python train.py --n_layer=13 --d_model=384 --n_head=18 --n_kv_head=18 --head_dim=32 --d_mlp=1152 --vocab_size=32768 --activation="tanh_gelu" --norm="layernorm" --norm_place="pre" --norm_eps=1e-05 --positions="rope" --rope_base=10000.0 --rope_fraction=0.5 --qk_norm=true --attn_scale=0.177 --bias="none" --tie_embeddings=false --parallel_block=true --init="orth" --init_std_qkv=0.0379 --init_std_o=0.031 --init_std_up=0.0379 --init_std_down=0.0219 --optimizer="muon" --lr=0.00575 --lr_mult_o=4.0 --beta1=0.95 --lr_head=0.00477 --warmup_steps=83 --schedule="wsd" --decay_fraction=1.0 --decay_shape="cos" --final_lr_fraction=0.0 --batch_tokens=32768 --seq_len=384 --doc_mask=true --z_loss=0.0001 --train_tokens=284700000 --steps=8689 --dataset="wikipedia_en"
MLP neurons of a small language model. Each row is named by its layer, matrix (up: input weights) and neuron, and shows model dimensions 48-303. Each number is 500 + 40 x the weight over its row's rms, rounded and kept within 0 to 999. Numbers have three digits each.
Before each neuron's rows, "fires after" lists the tokens most often just before its 100 highest values on Wikipedia text that the model never trained on.

fires after: " the", " a", " The"
L7.up81:544507370557461501486514496449419495562555496481470446553494548436439503533475557477523467489521531491547460509442497495475511469474489522543470512462468465487452510527524492449535452571515482532428531403468478526496545519536555492536471546522484521533544513537531465532520494463479443542469523519522474486511494468445553511546476552515498465536532469538519441559450468538528537574563539552416468573513568491538487499505459559503584569474530544477515579432472497475461485506527478469499594520515450488466528524551493492481559537555528526498473441516490534530462469535447448494489489487503454446447530457531498440486480468475512452496456502490497547573544509548414452475513532499464427480470548520504422480463558462496501496522457544491469517477490462509457469562577410

fires after: "\n", "|", " 9", " was", " N"
L3.up470:514539464497507491491496540559502457515449485451507543529460536552536472498498583579494422514448546481486513478497501511468502536504444470574522448442513461469483526433525468521458497507499493499511510486511449556495490473446534548539564524510504435485445470501482487514552516483495496457434478496524467475433519544504433513530482445473485525542450504506476531464526459472500539611461545517443443500580593520416479525488521552524473533512519531564496510549495540471566553496545554465591461490472449498520450520529461463470513435532420564542451507481473521491501534581470530495524501536435554461558426617513444493447459488541428519496520479432544495478498502437499537512510491451520470466477461495455522414505570427452518404439466522427555487557523510488423539530514520

fires after: "|", "\n", "-", " |"
L4.up71:521545416496546472424481545486537469488554451520498501491453461507522586511527550455512529505453460527508489530452528503429491530543578527588472513520560480529411512511548468465489533526439406539522507473506497492467526490500514458470407559497406587487456543447508495500580457495519511520476511559530517475500521552570444520445528564570470528576426464481514535478494514536563448510515449440555560463465492542526502507425504552481502569502481524434528536495453472416452539464496480490472448498482515458493514449532477545530516491517518482524595477500537576479510486492500454516555495453433474524507501538511481526490481530463554504523489491524469484536417445476528537500503505447438513423460484453506524545530468419487529518482451538524466422545462525538524500479458475

fires after: " the", " of", "==="
L7.up939:526486531471446577580503477448518556486489459513465524452461462489482468500569500461582520527504489511521582500542531611531527501520497494464439545541428483469468532474493515462539453530553449441518440564467495439576516507477525497526540503531480550485516491445555519516481510507529455494504436573481513594528481442485568468463502495530494493574419570474493480475434493476485480431509517482497552492479496461529523465522566503420497479588540550540513503522510461474490561525515522450520429503491444496434551568519484516565463531530478497550466467451460499495491529497453532507541466532481452494441473455414487472523580477474462475493571436509501501470480467496489516476499581550526523536542520446531490501454455554532434464479496522444539541511552419537503595511477479

fires after: " the", " The", " a", " Cl"
L7.up866:480473493527503519507501483559469518562492492532460549502546455519524388537429414465468512449392525447506458413497504560552475532464467539486497585647481504493497494530445525502500539494473481451512449464524480463380519505490554509587557479476504586462549496537480474499544482520512408465549501450550498553511502502534511535448475509482449527519507579553479542465475441490481435424493520442510510549469453464499557488587512514490499527529564456561559457515529496455552612472507521435393513545440503530497543474533483520542479512478461590504606456480480444513484507547510490560540513501480488454490475486475517497488407584506517450447509466525574482525496555547517516446557534509499502497520442528450519532509586527438516467522528541452428478535474487503482460512468474

fires after: "\n", "-"
L4.up1073:449600535481484533488482501523548463533478555504545513479498477570538536446418525419515532484505563439488540428506446514492507443520443439537517549485463520505428499522536514514534525446445554466428458523516423532546465531457541502521419552569524494473533442448527520502478457506504568493531464435519425531422479456508493479502536546468542511558511473480439485529513563494462408497620525494436513459498524560467478539506521504592478504465504526541464506509501513475505459401546615475557488483506519554522529486493523469503504460555479442523501504461507471546480511472519465482566491473484488472489480550430469480476505469481495546527537423457594443527505532536540517552481526491489486424516557492530513535516535453571536515475496477545535484406454511474441462467564479

fires after: "\n", "-", "|"
L3.up65:462483541501503447525506499577511490543485450457541513469535505468493493472500484477460565568504534442557492497497479503466515515514416541507507541490557550504479536529471484571546521479502502491522424447479473507502482520509592503543477470522486481499529482486559575479561460537509502464565509476534498524497513464431468522560494542556496506513435483544554421417515457450555567523540544463447412457505422535468451528520566514506512474433544542442415496533566519480557508482581476436594445499483550543484526573569535396477474456498468525478519416518456519464383507445514475440454500536422469494512545516472491547455453555494464478620484506556509486433469519431544499437480466549495450513531443494544485434511529530480469456559500479509532477578472415496395534527477536

fires after: " was", " is", " be", " are", " were", " been"
L4.up924:592532547518523495438503511488478500492477484511484528464513497477417539481482509493541466486462466513531566499495510613521549502564493561550565510546470512506458487518524606495512500523523474474489485503503462510448531465493615437495479450538480530551481529505457453499518559483496486498500515462450519499465559462536544536501457489440533477529467550562555486546528467485489485499437567506467426495491524519508510533410587438527455541451518495462558439490481476587552482512460472484501520449511455454503508499526468521448484529492483531520581454474426522495513523519428530533481436493514446520466444497537481453518605487503536501473526487514478508490499476469476415567479470491469442520589501490502530487487488404429475455504513467502473459553477528512505474458487456

fires after: " the", " to"
L10.up529:548499494511528576506378507521486512489568522477510513543546500529511570479482490521462490575563507475529530476546523481506427458515460579400527471516497494528430536576508531496565479479455468490492539451624460496545521454464489540501474517444528449474480470501492494515526486486477500536465535582519450468497549475547503526502494556528491470455471503460572512541494541477504482573535515521450461523487501480492456440386482449570457559570489485468532564531482495414514474438509500494496515528496551518589505483524443485455531533502566473539552441566537563528561488464476482511501448507408517432558497536471433501518484498493494540537548529520429511459369493565489491552493488483583472519512560564565482440509507540521528537515537514476482498564441453526503516436442605

fires after: "\n", " \""
L6.up766:455513470501556488447489497448576456463505483438521522489507454482527488434420487473474659508491484469479499489503543558511491519537460531447439480498527536483504450451485517558502574457439559502502465514527485518542448514576486521485503504466552472501487472431505486533488469506470624480575507452540481514472468527521474540501547510528494549478449495430554527484524442499532528471535425481472506433440508541473476561538518453557522516482513519482513527465529503475501530454560487545479499572493566453580500528465526480491466540538499493587478487552466476511420546448464509465488524557448511545573570519487512531546555535499562485536455534547500458486495599455521519459498437536547517511503514511559459463606530514488458422546509451511527513565483432494488509517493551

fires after: " |", " the", " in", "-", "In"
L3.up956:476612531510447468433443550478478463501521463432512498491472403446451467520492547473528536507480461588480503540498513503544546497460569508435561494517476546530495436482428531479537522526537534504558467513536520505503548560425454611522481472528554569459495449482507582508547474482540441526553465535477544466466447485511580447492518506540490473465513545504591498506501541541402532504478489505539468609501398474511422436410446507476471529529528518508559548483484498539440531556533495494593498505543517521462470460514491503443473502564593501528463525477512550461466488503548498522465539503532516471447442530455449502468471478480480508552427483517522591548489533504515470561530470479574430473540512613532475501481542484482470547448441441528475606523451502507422546487536415

fires after: "\n", "°", " 5°"
L6.up350:483543483470482502500492516436503400543433487550575512519539496512533528468487538471489517523430494459559442521556564547523464561452552454481472501460522510443471511464480479513587477454460487532450509445509513530542446491471506409545468494525573542534487577511518481581527442428512508499552507493504477500575539470527523502482474458549467435559480505517476481509550513478489423549473462504455490440521497525515506551467564494549511472510550501550457431479461510543518554440475547535524496554494534450482521514534493448520471496579491470517526566454510524463463524539476523518497505488504523488508478509486462613482476597528438525472512464528436514532419460499570524473472511503517508479499471540497530557516431450524420523547423514539429453474523484495417492530548506

fires after: "\n", " \""
L6.up971:504534549485437466448516503536523498493471586498462516492542491479532529499494482542467545490501513470453459469488468501490565503440412489504501519489484570526448513521571501578520459455508505483494477518504515585521530547565461446611547579402520469488498493507486496539509488497487574549546542443538448458518462496537443490487471479434491517475434469511464444504509512519549369462536467556531516588492524474458452524487495553505489563526384500565533549506555488529583583449469503442472526496511501499472489539470492493547523508512478518552518466554523428489503521502461514473489504517498542523483522485459385570459528532458453530491458408501538476506447578505514547492500453509456493436446452448475420420546469477532471575496572539506474481561581470491464445503528485

fires after: "\n"
L3.up666:547494491472541571477491515545508464537587591547489534522551530452445428515464501534527461579483481470534458524432493566571554520473500441540512447497521483416466540477489459473525573512453561453552519506519477459503573551546545482532553535487507475456502477504450502490537533520444536501532519503478488477426544562591533452524500533537419498514492523511556565580457525553500453490479513481450450487599480479443472567488578459520484476465557475546555555532441486499478480501537565479519553443536495522500478515485517495425539493530441529531543438462479470581510537581474462498509490478504491588496496439474526475532456510487524451536567539515523487465452458464457491458524427503485446508518510489525446589554537475496431583470486465475533526477571532483473491481534507

fires after: " the", "=="
L7.up615:548499460590524515538502531498516456564478569487525488540582546497558522513454480504566488476572518476530500565569504549540489577502471520408547532518426453522470515491515543515514513467543520517541559544484483486528483465451534499576505467496448471505524488476525523536604481522408468520549457441478427575533552438507547437481524496522510469485449459465499519605478492500527513560509596516497556448453480506513430456517469484494418514490526491507429496511387464511522509527505485436454517469462538506457534536468555593447530466502486493487465520521497430523506497579482509550465506478475487447521403437458462542437471466487530431495522496461537491488438560510449472549470459549545430535483504414516495500530469538522445562430520565448542520502533502509453513508489482

fires after: "\n", "-", " 20"
L3.up492:488492473510584430499527444493459414476520472517517539536452470498497460486451516507463544562502525430496443520471477500517503567557468482556583568508463488497461507484518435523501553511467497460542591450478460488549453548527524439490518565491477450481526481475461468526419500500555565488537579459514518476519512501560445537506502513516504484522505541457527540510537476559584494508480462445468518400458494461533487541487475503513564606577467508511479555496443518468498497405528514513504575450490511506517531475542482490483582527518464531570540431576468491469489525507472491541483546504487513438486503438489455488521452428424546505533454509556525521553429502481495531466556510513488413429514537458538527506466454423512494568469518527493524522507574490491470540405463504

fires after: " the", " a"
L6.up1105:549487463482451410446456467475444521469448464558455535502521548520497503583477459520467518576483445516499497417510496528488516526460559547549594500525470540424525490475572521513522513545542496527464522551488499435482470561545569521527567491467491492462515474531538461427533548438516447511535456560512444499501431509551592489553449495485486541452518514440464531432559433482540518463493548537477460508542444515500485461469533471443484541502468534522577509541551468575596489510496482496591506578454497451546563468502504505524516499450611527516497535508482450529497434550485464403494449499440453505467479455543372522476465514476503503474565556520449524532462533548458514455536501457559508527498491512595516500511538516521455467502520495444468441605514493506564482466510515

fires after: " |", "|", " -", " of"
L3.up261:495583503442489534486539481477538487464432503465514492474513541509558530442471514460558532550516535519530502464485546493528472457444488534562511565437496484476466422478543413501536482506494514535501500487598508475565512473514516515504510512516543515486464497542485540551451491532547505486533511492520487500514520462482478481466527589497443492543507583486541466557501499564522443469480463462466486462531448536482532486543538474479512518541426495526489472469471489505539494449495581507462538527457497449473510506497507494526446616521498502460502491517405499497505456566547545502464520547477570524508551464429415517425423529484544507496547523499465493527503448465513374460508431478541517490546441494536510514472479524443510556532500540518451563522506491518525622455476511

fires after: " a", " the", " to"
L6.up667:454546519471501423450505487484498503531525507518559518484478431538525543541534542493427459596477522474465512506524476488503463509439492427506524568515550627473483486560458515485454481456529510511497508484529489503528503554447518577462537501550485462509473509482501534514430587465467455449481424563510485533506473549546487506483459531566434503416502512488496504509527521464539539465498533501402508483487520563462435470516455447473481530557534480484448508515523449456493549456483522474531406560517476530537481539495561472536526493538514479509526400453447474524523453548460475529443511462485508452551532524513470501488493518548564509561587498547468468505422513577515526527504466505526485434536522570488468528513533509473504519491511504444530532593531558491522528462527540

fires after: " the", " and", " to", " of"
L7.up779:505444485504535455517464451425471557509531515461538537481505530533516481517536470549394503460516532515454423454554568514478521521434509496516439521507477477494483464523516536498497546500469486526482494512562516519516512539490570526535542496465438509487482374513507511421583482414563561586417463418542484419500517499399574541579444532521481484479573541461574531502536566581490516502548490493443404537482530481483474503479451594462472463516539489499512507573436452497497490541613462532500500471568470493524491504497558480519494475400540557486533546548514495562495491452529460559512525570451544490528496474555487553451502467484420521459500547447523492504479425466542491554496480471480507492480425455477527529459540494492435478543472555494449535509482562547571488452439488

fires after: "\n", " No.", " Year", " Date", " ", " 1."
L3.up572:540576440529513495477527464531500492548499594511515469476479459450509434502553550516518533464452501462520481518478477476485572464498486525517471536497555557472434592503522432506535473472464523433468476499512498550556560518473581444496512494484501477379497551542528403489456480503589483528579518489502469454526541553513426536435534485479525440529479487469443468602502501551535476483523467416494508492405581520536491558450470535537400645470445561493531526476511452509526542502534593476442461468509481524507504532510464500519456530479536528487453441548489512501476556502472541525465501475481474456542403513483438588554486505440480449514540529474460515475471481435545456445428469476569511476473568465545451511487500425479466533473502468535591464543509538479481508478452522

fires after: " the", " The", "|", " a", "The"
L7.up1056:460449426537508496441484594476512509494507509509466399461516462506546524505480478459444507543509492558512545408547499508490540524493423498550541466522452529463519563442483514561551469512498541529509484486603493489502447474468602529472494472479526569527523530498430478479593502554538563504460516465460503507498517536492501503477505501470433517534536454467560537519537483552469461413563473508508499520486460465522481566559553498559474531488555428518523549511496490363502483467525572498508423516411554524482534479517497582521454483491483470519535531451504458417483434512433512463485495507501477529444463534457472589459518553454465525542488433549544515458478500472528457486443554544530512468524521497483451505483550577493493477510537565509452442561517461449478539430497558

fires after: "\n", "-", "|"
L4.up273:534493464522479495492489442495449553502492535467521475558475478532552504531515443494529520474501546466504541555454551569458525447497450479560502503465511425556430530465528498524400482498486509565485482503505496491453484557572591540563517503572566465452495486526562467501626525503468520517544486464497472478505438589573497555543530478461474501505473436468439453488504474475440462480468478515537523511589468506538486559523502551512493512431537506495438474557436469479571434480512473480508484561500466460463485565499401475519483509500515452599535490459499480449512538554449519500540475479517530552488481436453480494430558435483472479526538423468477493521426561466558450530462509580518557467438518501490473496518428430517487470452474543536549434543487529470407471560536440

fires after: " the", " The", " and", "The"
L7.up1081:602502519490473578511534467445452525557499477500515511496512507532505472495474489442500470520440563488483487453515505547494459495471558521553450560492462517491521431503551464461500447464522517497460463527528490497455442428468529532553584458474509533525505532551439486531524474467550546535466453536506532430479471407460524391544429458460503569498463522521511436491487490492510483414523483492491428524514481449511479475559505519516444515424584527588469521559582436495464518483484531469433524442528493466479434534547476569471525519565480500453460509470522433504442459503511570554473513523469497457433467507526497430496459489509455493562478550493519591518468472523468456422490510469525509520475424464527454548491553536538549500515481539404460449440408494440544465588459488

fires after: " the", " The", "The"
L8.up563:512504510456546465440478543483478448519472515497440533514498431551490465478500552486555517552491480491482478466536502532511484495404475466478499523471621554503444537429524549572505430492554540571490532527494497569515447445482516567447509521528571516439499456555477492463489486551485516488527468444467469508522458541541558538479501552520471503512495490498548559532532474486450494533523602510445516525530512532558519471491486466467459549505492519548506514523484460420540518541539485462551526483501476476540461552513456520515562444484478470493545428466477481470471460474427474526380441483471504439534486544495495587415468501490567485492537480481452496479510554532533491507582471489535445556451462512526486496481554490480497554559478507456479472495563434519468495447550512

fires after: "\n"
L4.up923:507556475508512473454560536470484515436502439476504507489573463503533531429520515443458556567522531477514559498525454507433481534531425502459475475540462515495483521463467509564548521475433542473528516496464542482537538533499501530514534482498538476501539453452554484462499410535507492493517504547518487581537417513499479514482503508473463472526452471474483483568461474598564562492473522459473520458495462457478554563526424539517488579493446467425457535454500486466511487488475465519534476537592512548522495526422481474452498468553565531524552438474568584453620519488481526467509478422454453502542464501553431563531461482470539580579482505523495463550518448526494594547484515458476480463526456415503479373458571490496481448475441435487482510497523466530489512522515553

fires after: " the", " a", " The", " an"
L6.up888:515531522466569557448440477518436541493462460535448466513521550546512526365502538508551473595496463476438455449500473541466419430527549573475518523462545500447474468428557503490509485480451533518553521491507486440540483505524495526494521422488464565455475486556444487507543488496491486513507478512458478541515537494530526496605443510490416475582508603447532497442487453535506529424512473540541524500516512561515483515526509451526520594476467521508503528426491470525530500469526453536572486490521443512448508538536524496473386518499537504475502525419492453587552529556427503536464518495480526506453519516454522509461517523493487484470570514507553521498493516462455542599463486469540458490474478456541484504508590543568507503460520563484504452522482535500484507501516489

fires after: "|", "-", " |", "=="
L6.up50:516492501501492501482472515531499541449521507448478464463479557406597633422457463477498548509510565473500520593479581549545471442532458513492493538551498476515524453560513459511550541535537429560489500467516549500552454481522514482531494455468471496522522513558431502541545464532441481480486487495526476480486526424489462450505532482557483496567484501505493526525524536505418473583529441533463541554525474513502487577560473538557500522408484507522526469469446460454464477529474514405479474506454547521513576497481528501498471564518519521434477417511535543461450475456524478578503490480528485467525483540434492464508493436531484535546561471438504473522517613433518483549481521479539457531485510483433534428528492532500517511506552535495499513475501463492472542459462512

fires after: " the", " (", " and"
L8.up45:536526447440505530519455515465437521530562516481517492537448509484549496485607535468523537530485495528495470535481439463514499486453510514484484475503535567478535580564499478473564451488458474548495531540549481518503453499468474510503452544425481505594563546496535534543497444431530447529519483533430510491487559485548508461477436538549433496494464486516478471481476514445461501493519577425537527449493537439512503459512456569445451550493508414440494469528477441438542516557542496549489527426529404563461508473456505501529498457490403470439477461547467542489466526453491533502515515523486445386525501547490489488520547536484448480493547521465521490459523528485547505522495462524560519498523526459448471473377466516510488545501511504484504493540521505487477517482522443

fires after: " on", "On", "|", " |", " total", " a"
L3.up646:475460512520545561468526517508556498527470520477487479542506545438498501447519573557537461551525395444551493444482469451541486521457582468522518498518548503455483529500540439474455533538509544511521548467500558457503510472478587501531482401581494580552513521520466460519550522479452498510458498480467449564515507524552435478584530572529479532504537479490533479536514477515475485460481435435564468497580501486458547527548467535494442487477518591421504466457458509438466507525508507488454471491490522460410503503499456499526487534551496497442488505605496502494475535524516463504516497539466578455528459536504483446427439495505490515490533556484502474533512405517529534473432468444455558523534526493477488448613485493460511518509531516487446461547465571440496574555425417

fires after: " the", "The"
L8.up1063:500483529475536481561514488557539514599555476481497475484492532480552520501500522525499526502527534519601513476544528475489416480520551532419529599578465460473523516499456524553468548440484430560528502494450541492512489492567555491479503490521471497542456434447520500528531594460508432462518553547470491435466454419512504519519499486508503471551495536424607559549537492464488485435550444511534488563440480482527453507524469497509452556490538533456475566516563509483500513449456490494489545499471457466475544555463494523455504426474520520452493491535531422588420429449448506545425522537499448500481403555544467458467524464453445539395474472432511523616477495550463484554484497504586427488517536531483530544448516453469588521481515513490511456489522531495539436520500446

fires after: " the", " a", " his"
L7.up342:498551504532489548441510509516515429537500509470553525499529501525518499514533467498479504437498531490455466471486527484512472496474471480532491548486486477477473480569472583501439424473488514542573550501538488500464510529520585530532536485581493529538499451506552486473521445442560509479503414449498501479496506452526528515460531407541485540535464506436457472585491543490494532489461497540502476516535473537516539497488482527461508503477534514421543496498506385515614523507446487538551460488471535556564520529568447490571477480525487538561525468496421480548494493465405556413486511518407490620483555544504439556526459552462502508399484488510524475620542482467479491462536506487568476500516457500502479502448463489506453468413576507478544488527486479480511467580512580

fires after: "\n", "-", "|"
L3.up15:443537535521519539505415481489572481448529514413486433602496530517441489447458581534481463465490477529472499498517472554512476548503505455566526543538424495561449483414519503412523507406474478456507516434493496557548464519557511533512517539477490468461516460482464421568526468529516497478530535507503539565497467539521420565464497555458485499592492498446532515498475503520532513559533529445551508438496542572512550564501511526463475528549547445492496517535474506525542501509493518454506504526493490453531482447474533435481520461485489518471521533525535489531491512420522539562492544500533486444501558479497492529478448540526497516543508511554461483567405474455544498489481523499465485470441520447599542482476515459495577509459474539457426482535490494543447509422536500

fires after: "-", "|", " |", " in", " In"
L3.up304:504466480549497473494508509489426491517485410518450475468512479509510472462469532440465448482461445544512490558515552551451526526511490485446524501503473624494464481432467478482514523536523515484489516448463483506497435478519532595548503484533520592478443501503493496485522508471529393459482451489491494474422434523467478554536503465490479451503480497475505526521498559501419445475434558524531445533498515506526439417518512526464477569474511464522553492520507450470476557495486463539593501480548469556479487469505468554507443454516560531551520535505490440440481517529575460479476478461479544485497477561464429531473494468499450574573453472589499515517461480491519486481460525541431502468467537597481500438512519530480502450435492463555444528543490529533494554510444449

fires after: "\n", " House", " the"
L4.up167:453471471535495492477475480539488518574494506455475440527453532487462475475495448567458532504499514464560512521547552552491511479482449490578484496469530515540420504499557421551511547576486561489547507500516537498462512462498469474533496520453532466462514517533485437451503528435575530515538440538539509528581554449553494521487589556536539556502511527440519475438503552528492491536544518534603527515488568521495493526540459474541475463456501516558475459454527541527517481449503478494520447412556577600436570449549487442501523548549486595522452442489523521432445495467533456512561501512501469542535496508495473489508477563536447502533532511535501567520555464572510533485510532491552405493475476429545494425469578460493520515569481559431542450511471467501464536484543531

fires after: " |", " —;", " 3"
L3.up114:437569473537478547470440572497488484417516498509529569449454501507496519514449503492461495507484507481515486571472561498526534457513544583487425501423464555528486439465487477464591540558546434486524444455500456484565496528506416518475522544491531499457452529491500518535512466480553483395453524463425479400529478448504524450472499560545490451449450553466556520529592527495485483513407512530449540502497519493469498488531481520529568506456469550485526466533593436591510463473503513535500504512532507590483487475442516499491549513522498458524508501476485526479475475540568502485412560503514576476510412523520490535478395477501555567507453572490476531477481492492519419597467541489484416504536519544580513427508518536472575524523503503502482566562455474475460565441532505

fires after: " |", "°", " 46°", " 5°", " of"
L6.up1046:456541437458436540590433556472548453500426492468534551470480528518489509503468499495538430577516530531496534486495494568516481513437572501488425533427469501503536532522476420495536461471476539490507456475536529536579503481534414417542482550491556503498596565454466472472498521477545458506429496456434516493493587452520510515426502482521511483519501528571607467517499484506539449544508472466426402453457487576520552550507531503506517466462501442530461480466479471559470513531500534444504514478527513490492558455534519395459474504553495512503486545512454509502457494533558501515495525581489528528496441476492485596489492512542481495500524583511404593447522520491482518524451540473528522486500447474441508522501487507527577534520517491532450441537468511533500479477511551

fires after: " |", " is", " are"
L3.up879:475551464521518493536566514492494461468481493520463526513505533509487529442546508506466534462586509530479379376481491410531516541453516457505537469495577614494492512490421449513501476479473419530537549528521548541474458473558525584530486517549495510541455525522434464547500486523571471454483505448410498506497475547503435500489522543528484539455456555458546491478546542497536410432500592453507515460537494561476512478496472527502513523530537537503498467420470524459477529522477499505521541569469410523548503622490545504563551511450461469507543513509482441524387488479458508506479542451470508480562526574478552501419534539563497544473507501534521452512533489517536428554424555424507486528591469404520489505480485508518482482535467538461510525516508466547519487493511501

fires after: " |", " p"
L8.up444:549567489543495434526485545532486555507426487496561520457494599462522502470469537562454477457507468501512520528437564470537544465516471504469419516478500511436534513528473493535541546444474518493474546545486502477460525433433516568502530530485544550417531495516487512502474451509486453447503461579542474471533523499480513407478532597577517473491469452493475585487530518455565511539511498477519455560543431485507401509541465487480559475489465479495481505484477473460567524483472566502390515511537527514513462509510501494529555495481489449541499459451487485538504490485535452523443467383533490551450500533497545504527409463513552528504535558482547513457554448432444408511564464532529394531552424523491490538536489515483523550478597495499477497535480481544509499430492535

fires after: " the", " is", " be", " medal"
L7.up684:482434499483545579513496402513529446490483425555455504543561535513530488575548514520561506464500487502478511513482401465453494447430508506426540511539431383467471517506455536555503507459514512494448480464512519503499529523422516538477569403532468539512574485509504524531405500521472450560481512478481471489540457459559408467523486503547541461485451533480520571483498460466466482449527492535511535578499466510550507488452527521573531522485518421538474459493497533441551563559500532507514540546476463553494528572509496482484481548544494536549547465455498516548490484461433537571446464460474507511499527450462521458587412512506544481535506519522488523533489499511507495484593515521588518553528498489527486529461574547506463538507466505501572511536410495505544533438507464

fires after: "\n"
L3.up1002:542527471538484554471476459573506487485508549483595513528529422453418516404488530435458415561488500486563497443408509495556539536514534531456504437457400551520481521479540492468496459567510462496550532542476464489492500532506475436544529541526532484465490506497536440491454491520537589484512487468476456443468498526446384473563531510478502491481543521407535468537487519478556459538476537477421474427488517494437518487541518519489478474528452426486504547537457500526535486508459472517484538457454483507488514476478465527531487498489474476502490487573493504502508533574522474459486558547540601406458521474523524585525425473444527430537477520430479496482430442500521428433474498509545427491590460474490490514477512471533527519453492505547526458567487515489462544513461495

fires after: " |", "|", " /"
L10.up595:518462446513496419464582441496523518561542437585543551530455530528520538540475473546464485501539522440554527554521547507453532437537524472484495578578461473524484485521531494477441384562507541477458553531526461478437533492498506526476495554448545476559491535490492478519471541496514574507515515520409599425406569575498447533548536555503495533507417526468488574520451492497484461442446451426437394579505521454518467490521515526501443517436548433498562487461488518497436447469582504502499536542516465489526500507555537484434531518513401433441539503480501485563491458475478523520548543521477535448480503487480481458505483499484531501500448489487468503543437507394479531491435514465553489481507530496487435526545469535480524548462506506496494472491516543532486474460521394

fires after: " |", " 8", ":", " 9", " 10", "|"
L10.up973:456552495491447529499484494479490477519405475497555459518464540537503563465535565518437544505503492492568479452439480502522492513444510475441455550505475507479509489475574485516518489513532561486497532500453559501519498564520421427477481475502518546437458549491432535451573455597512539480544421482513456462494528449508465536503585401532504467515528579498518523544486470444469465557505506512475481456456467570480433510530563537455500483517424491468459465513485439490566495465501496533543437535476499426448529512550446447509440468577428484498485517471512493510462528560551446559449510506522536501550525521489520542414533459504478508497530478507499534502477532530509492512490537498525510429531460563528490461443449512468493460528527569518532479529533504517547542499425519

fires after: "|", " the", " T", " R"
L6.up30:510429467531550492536617509478441513498480527474523496578530568417518579442529442436479462455546517480506563533550529468385473421557538497560507495507495505423477492472446529532473471429477590523510463436507503493532483474570568576437468436523438459540539459536512503475543509558479518572612558547489472462504452495508476537536463491474519538539522550549551528454520541508544542522429427539438467547486552465541565481521495514473495537453460430492513493494457457441496533594536493520465523466459494488542466460495516439521433497480541522479511435512508491509541472419588541588474517493508470488500472496503472545397522505489540499485482541535474525526463529518545456520451497447536516482509464496425460523509494506426542508524438549492505494534503483497543485451489527

fires after: "\n", "|", " |", "-", "=="
L3.up795:530465577532604461480470479493508494504466548447459505531568469515424499471553564495496517441544528534506477460471506466441442555486489535517572530506538508475464503498465417573558545528520437447537519504556526484474552484511515553497585563452468493539494542503481483512526569485521468512437488483451517443531591554512510480461507512508499479473494461485560534537480476533471499485519536493529517443520455487502521530496494527490524505476552517476498505485475465388583577469464518481508474500446558529452599419452506405510504524503535512573534420529452516508460468510484528596494490486540526515510492403570487479542496482468476508484481485525535464446510487506455496449527420480463443542484435460533494441489521489528511490464546452480513487528546440529437463497487492

fires after: " the", " an", " a", " Bachelor", " for"
L8.up191:551524483516506537536529481535471475487497452545446508431535469511535532455516570468521498498437467491579418518492487533568434550503508443481456555474468542541537555523533556544509487527544539507446475471558525495488450487487485527553503503473462570504519506484504478535538563529500485496547494542481499553537462534493496562503571546478482495502603441552501480444490432560445469399486498567519493564496475519510509409563550433484538547456545447515486410524489557483567517476488458496514502516484558451434504518510559502469569484516530479503485510486530524547427495463498477484510469542486495459495456495483502465483525434458458503435433430467428514516435501528500464500461479538433447474493577526591475536473508476488544513543476540429472473506480533518475462534417526

fires after: " |", " 10", " the"
L8.up39:468519453458458554530611580408431524503489504520505505513442530485552531542509506483534543550503502502484524456470519418521441508462511502469494500486579486534513585492428491497490486506416529515488529475554523508549461461451506497505486513423572564445531478496594466520506412452601476532542455485470449497530537479557508485476474465531486468455524506510495470457423503578542512440494501536467455570519523539464556524446431477581559462480508548554517450480460502443541525554487505442485533525481449540523444491573535562527537448514505472545529562535529465484447523490534574525536490479471493452503497463461483541481457528499398452458480616484453600482472527551516451510414483492475524498549495513463518500422556433511493572501511527505453491516509467466405475469500495